Weights of a small transformer language model.
Architecture: RMSNorm before each block, rotary positions, no biases in attention or MLP, tied embeddings.
MLP neurons of a small language model. Each row is named by its layer, matrix (gate and up: input weights) and neuron, and shows model dimensions 48-143. Each number is 500 + 25 x the weight over its row's rms, rounded and kept within 0 to 999. Numbers have three digits each. A neuron's up and down rows have the sign that makes its largest values positive.
Before each neuron's rows, "fires after" lists the tokens most often just before its 100 highest values on Wikipedia text that the model never trained on.

fires after: " |", "---|---|---|---|", "-", " to"
L11.gate372:508455535499511493522525496545478505538474524504471524485502461506478509505476538526528514489500499491516493501468499537474506498499502536469482503497514532497526490481494517503479480505549521477469503513507500468524511510520509501471491528548480513480523473464550515466526508507497500501
L11.up372:492536516495483481499520486510510495520493512484504463487499482517485486516470503529486516492496515464494530477505528520482528489546469501517537480471494481464498468476449525508504522473491517488479475497464514495492557443496487491477548506520518494463470473480500478505513531507494489469

fires after: "\n", "|---|---|", "|", "|---|", " K", "|---|---|---|"
L2.gate264:491521485486503524485505463499494525538525535491499522487496494500447500502471483462474512529459502502524517462520533517503487519489496493496512519485456494522521523533531483565514513509462515485532540525527514491495504497480463516536511554490504505471532503522471490550456453536477538489
L2.up264:491506513503423519503464508498494580496461524529513501538525498513484499521523521493515509512475490534500471484525519474502528531465485511524491488504502503503525502496539453499507486505506537512466528525498468447529546520469526519483499521491532463501561504513548487494498544477505496497

fires after: " ", "-", " $", " (", "/"
L4.gate86:527459486524568482484486519512527509500541543503496462498492481514491511494483529472487501484482529503524541520525428475528541472473524492509513477527478515470513522465492527461527507508483496498532474525487505529486533539498527514488474506527515465497481475543511483516470561504519526482
L4.up86:497467489525505446498494493498515493536501511490479516454465493508485453504513573533465510519497469561517500468465496491478496466507512484462546524481504505544493549482495502491487505491493521452456484529481468549556505505516487515489520472498474510492492519509494466489512524461492470483

fires after: "-", " (", "/", " Chi", " \""
L3.gate177:486508507504555455466487496543512485488514522469502469497540510508485492481484494509473539476456470500496536521470468504464507503481499524506513479560468498498505489495490500477467510476497491496521475514471491515505579523485482521525487478452495495500490532463530511520473534481452468477
L3.up177:495493515529525476482533486522519471481488478529458519488495504505522519538497525483475503486463508526524540490508475479455516514455500545515522522540480506522440472519468487480473522495530484438531480498491484493506522511477452493538505508468519459478486516537518472527514519484494468496

fires after: "==", " ==", "==="
L9.gate348:483481520510499474488479496534520488536485538518526482482506482487498508469446501540481470503459531518498528485484470484493493464499501485513488481531462571535520484517477517465522480479469512517500486485494478449511488519509505506524459510492552529487513494478483524504483469530535475490
L9.up348:480476505436476477479486477521454462499472534507497506493478466455493454465531507511483527523483478470503542499475473479502471469491447491534493481455495533544521477541468528499496474504521488488493481524498490465541491516509514513452496511515521485512486470478479465509479477532524483495

fires after: " ", " in", " In", "2", "In"
L7.gate571:571459500524496518506503512493485478511507538500475500465458481481487549479468511555510490489531527528521525516520491498498490465522481489496474498505507534520507495481523527500475505443513525530473467516464480503445499522459508490484493492509539494484498477528501474448470490470500483459
L7.up571:508452480494520503515508469497518476523496470515499487486521504508501480537480539512476523516496506475491477488490525506512469485477483500416475483493522522449517496541475467486529483526483526486492503528480491509502511475526491464511468525464450469500527477505530470472516514523480527504

fires after: " ", "\n", "–", "Men"
L9.gate95:545541508468518505471506460481484506529525460527516482482467491492505437500508549535525521497516480463503501485469511432497532476513471500475495513539520518513544479528472505553467469534497512551490489522516475493528494496518466485492481480473466494471489522448480531483482519566519532487
L9.up95:527539485488532470452502472517494463494478492522504496499508548494489484539498446542480497526506509484474546485482486526504505479499487495505487483516525524523487492500478509468495517541443498522464481474511548527535557506511478535486532527487495554503488507475480510454491515531520531483

fires after: "\n", " (", "-", ".", "==", "/"
L2.gate36:484510496512489471498504513498502521454505462450493497515524516509464551541467507517514544480503526466519498536486455495446505463488513473481517473506433521456501525501498443515502517510503490517498502519515472534482501490502519536535532487519495466506520468515515491436461451471522490494
L2.up36:503521505494515500481518478557501528484482500472504459508497508491476502463511531533446444521484529498510445510472491459484592504513532509517499506485481520485490535508513544542504456538481501518521451512505514520497508513494486518523519515494443495527483500503521465532495503523574526506

fires after: " ", " Q", "{"
L2.gate497:495518530531530522483511501516513544510467527517491512426490477523538491514441504492503510516475491540521566487470501454495461491483483519541454479448494470535486444546465499484522498516506451506450471498447497471514500461500510469499498497519501533459525503543520517500475510495472513460
L2.up497:481526524545499495497510523543496483539519539507480498467474522526486484502501556503517531512490530531513535497490501494503477480481521497492519504456456475538490474498489489492544525537479486461482501496467499484519497511496526500527471491470480564492477490519492501481507510497455502494

fires after: "\n", " "
L10.gate409:515513491503487492467484503468495505504548499498503479482468461528503513469511477532489476483449519517487483465557508505531472538449530506472516482516470511490469495519506518490514489495506494532478545511524470487498516491501462477497489467460486523479534482490477505493503511513481513452
L10.up409:491537504531483492452462499487489532540499453490528533545503521503491536500500464538483480470445520504482487492513499482537503519525514492523515536482516521542478464499499517488469490508495482503490512506502477478473498505507470476530480500498509524456527496495482511466507485489501505435

fires after: " =", "===", " ===", "==", " ==", "===="
L4.gate247:534468507532487497480527525516511497495506487531473477521490505481476512479475482499543504540505508449494585472497453532496504498496481500504491515455466511510528498501502485520493474497472498512514501497498498480478509484504493494517462502541491498512502488489503490539504459520509528504
L4.up247:515502524490516493490528515533492473474508497500487483514478512485463489442510477526524479517509507466473534481482455555525502518500510500486519559465528518515525474465474470479474474508491514497521470496471488529499506475534487495518511521539479486492539482503498457541526510526504561482

fires after: "2", "1", "0", "P", "I", ";"
L9.gate146:497483550526524532493501493521526495513499502509476496522481497493491521489481499517501536449490514517500505513540517506535490477497516481530510493480508578528497527521509585530495500472495492504467468500430532511524487467501529516489525532482500498501519465495531520483481490525485509463
L9.up146:486531525556468543497499420518497475476525519516497503491523523470470476477469485537479507474477542518503489497527492493513493511470488490525504538485508524505516503556474505526444520541493482520477502554500497474503498473494500471500511501500507467514558523564496555486468480514504509499

fires after: "s", "res", "is", "ff"
L10.gate50:506497524488521466541486536509513483503524524465475531552498477493485464520519520498512500527498481481520549490517427510491491469513487543487481514533503506499482471527473472529439478525508500472498447532498495485510484498537506461446458509522517519478478448510501507529523444520499509478
L10.up50:481471495455526477517457509518478518508546498510511506518538524515467523490527508468490519485517476506469515510464497519498518450524513466492450502488471472524520501534519487531491519534500501517496493496520525519466483524557538499483526552504508543498495458504502553506498448516494500480

fires after: "2", "1", "4", "0", "5", "6"
L4.gate325:473492533553523475486544519553526517507516504476508494578518499555532492523479520512525496477458546517529477484502500493499506491503493509489493512493510493463484480516478477498562504480494469524492570512515525495550482470506485537465517523493538519479479488514501487501490499508544510495
L4.up325:500522504497526513459525487436497503513461498492510486475552476522502483508536476501489441481476524454502523506440487530503510502470514510522497458496535482520515507533456511474459476489461523537458532464533549501475519518495478495493514501525492474481532505501500523500552505494524489501

fires after: "e", "en", " de", "8", "es", " De"
L10.gate285:501501471490464533480492524522495496505504510490487506539529513455543466494500496515521439532500482480505530536509491510530538482500462485516541482500571498493476482473499506491524481466498523520516470532499535472527481514495508507486516532479512491516505512434516458503494518538532537455
L10.up285:505517478499473519472480502559492486493465471517474487512488538491512504536489525500455445468510518512509491539528513483489488526474463476553531483533523467484482507472505514486498498475533466451503500477490490459501500538478450557509519490482493509504464495469511452484507507484491567495

fires after: "\n", " \"", " (", "-", " http", " un"
L11.gate92:510453487501512515483479477484526472503479448497537489501519547492467534452498479461490508506514487501486516466544490495477538527455507474495550506479516504525523507501480567497487516507497507505539479514519479492513502502505504515560536498506524480513501512504498514524469523518512550527
L11.up92:536492531562494509505510517513533453474492511467482574486489485503522478507510471503489462496499491502507500514472485469473490508529504505425477515461441504498448517504452492504471523522527494487517493503517524514468520510500523490516472465527500520520516499510510493514489486523480461520

fires after: " |", " ", "E", "D"
L7.gate279:526514473491530523454450503509503522505524513523500495495485485487471496445527473522487504513503529510507482483473465548504491461518561464510480511527470547522489508471493503498492491461565522500518462481496515499549482512521497520512483494495465505476504481504449488450522502527494571521
L7.up279:508473462492478504550512500491490532484521474510493506434499499502521529471503508525545500517471513467492452486448539463487500488506500496515511517469519498470508500515517473542489474513490496469511494492506512507510509481545479447475513463531528469446500563477493499510501518453489522512

fires after: " ", " (", "\n", " \""
L3.gate369:474456526493497467498474510464532485513496487485498482469479497515487507474438490486488529571494484500513455480507455504520504500480524548484493548469469488512540556560529528506494516534541524485570501492549503487490534486479519534503516527504518510484450486483490530486481503488513502495
L3.up369:498507447483530435448499462506551563524527496521490474475491458578497505535471465521438502499507485510504522497522513504517497530512512482514491479493470527485482513517464500452475469502493495528527451495502528515486508519503491512482465559491513514503474523476513460522491549502494492511

fires after: " de", " Le", " re", " De", "re", " La"
L4.gate161:478487501463476446480509533482511477487477555469487495512481537468511513488493509512496519469435517497509503485482516471489541475499438446550522515535470527534559481548525458491539512524509500498482508482531512483503504504489500495477522487511479531484506487488488506553455483512501510536
L4.up161:455488491490457491492484506533476510475537509554483527504472468534521484519522485485555497535511468479539485498519516495498523502480498452480482487506484480496476472470562483485503565459494516538507497526455461515494501496504522514556436509508529496490534521500536452490509522475502504484

fires after: " ", " |", ")"
L11.gate324:502500486484460448478471504492501522530518468506494541448517492498510533489451556519438466503511491488507490450469499478503501512503488500489521506488498500501510521537441445503473530476525563474478474454514476484543470489496521484505534538546486495498504525492515490515484526545518519459
L11.up324:513510562460495521471553492499481505550517493504548488482503492517502468495484472504495502516522481510501477501508464518527495511460529438520532499508474511480483515545494521469495481524496492497520489482549533475488492483484457455505510495488443523451469527524543487509486523505514499459

fires after: ",", " but", " that", " and", " where", " before"
L10.gate44:494522471513488498498468526542478448495511516488484488500503484469470481490444505560470523498495547494498512491494498492521498500511487511528514454459506491524532503483474525462478533516511517486486466495514542503531513512483525546451495510514490538493536468511477473544531477494547516530
L10.up44:490548491529497485511477500506486472481502500479511514561513456482457461503475519483498517479493479508473488516512531468504504526493510477495520440490504440526523493475486529498448487529504478483480490506487531459510497531502509482465496486530503500490486505512528506504493508476513521514

fires after: " to", " can", " will", " may", " might"
L2.gate462:487517537453519448451543472539502546494519499504488501473532514488469500488455525496508509473515500518515489462455512510473541504503477533511448507495502477477526465505459455480511500497502511531525496551522496478515502478461506492520481550521497524483489502502522464514494529518497539498
L2.up462:509484469516499462496470501501476476504502506486460507467467470442482470488528537519505492515494513495496514488484501496477512466457452502562462512459479512475465468465458480451513470494520503503494493489452530468539491546486478504537484522496563493506494487498516463540505550475492483499

fires after: "8", "3", "6", "5", "4"
L7.gate410:457528512452520514538452499514519528513489528531535529515474462437493503551452511527475493495466529476494499523498506473542474528531487475501512534491447480492540499464504477514499476478538508510502467497478519483478483508507470477558481531554543526490540460504484518538470531508539524506
L7.up410:509516530470460506471487529515491505512516520518510535551492473551503469540509493505491525481460516468493474486505511495479481513495496524545506498451538520513488515494483461491524479527487504525545496501456431482547505491500489529513527501536524537493481531534492506462481493513531509499

fires after: " (", "w", " \"", "-", " Che", " W"
L3.gate452:527479498522492460493495478502481492471526498496440503481483499519484527526482510514503480475460523492530482471468492506472460512511558510524469516545471530536516497505498555516508517485521493496507471491479529531471508512506479524499458529482521512488492488511465492531572467479469508502
L3.up452:515492520481538496519520509532503519506494499424508505560492517491494524500488500488457497509491483522501501531472503496476460534503519516508487500458519525511502473431510508559514468486533487509494474448518476517500495516516434508504518516512488517541517513522477546514502497518457546491

fires after: "\n", " La", " |", "re"
L3.gate312:486521553524552452498510508486518509533508513482500470467525487500519510504465515486483480522466482457516508501493498479496499482509513471515491486515475530491481517450519482495476499510508483484459471504507526527525505501522517534471517483528500513448492518506530529507522532492493564520
L3.up312:493477541493547438471507490482526508522460504522473518484492483500507519499501467498504502508470498485508511473487523507485501508508489454471507496517518486503543485483512497529498521518517432510480469472531484528504487484502507487441464466507498525520518474502507499433515466501494519504

fires after: ".", " –"
L9.gate62:488489494504511489494488532510515490503548492518446469503521454563487541519490526464438517441516529545491500523514510467492486508508520512504472443532461467516496469532500496446488510538534464524525478462482467529482536484466528543507483506446497512461515476473509503504513476530549526529
L9.up62:498492489495504533517485485535559499500496545489534491492496485487485486466517452487473515487533488503463485520505517551513489478508495523486516497517493517516475501509528494485526504493515468522507508475469469509505511525526488490485495470461477524494485493501492501455478498505561532488

fires after: " as", " Mar", " As", "8", "2"
L7.gate317:480481463525489489498517527543499559513478536486442504492493487469531509514492488539465485453503484484516494524515460504456532480487475494474503555481526517452520538479498501513503514479501511507531502459513514487513454486506462491479560543499477522487498460538479531472524521503484504511
L7.up317:477528554514460555478521498499524525525489547515509478447490507526496496486512492524496478511532512463488505472518499501486490484512501541529510461488542492497520466479463525493517499500484506506477511496504513469521516435488465482500519454521517477487481486495470518512497467476485510497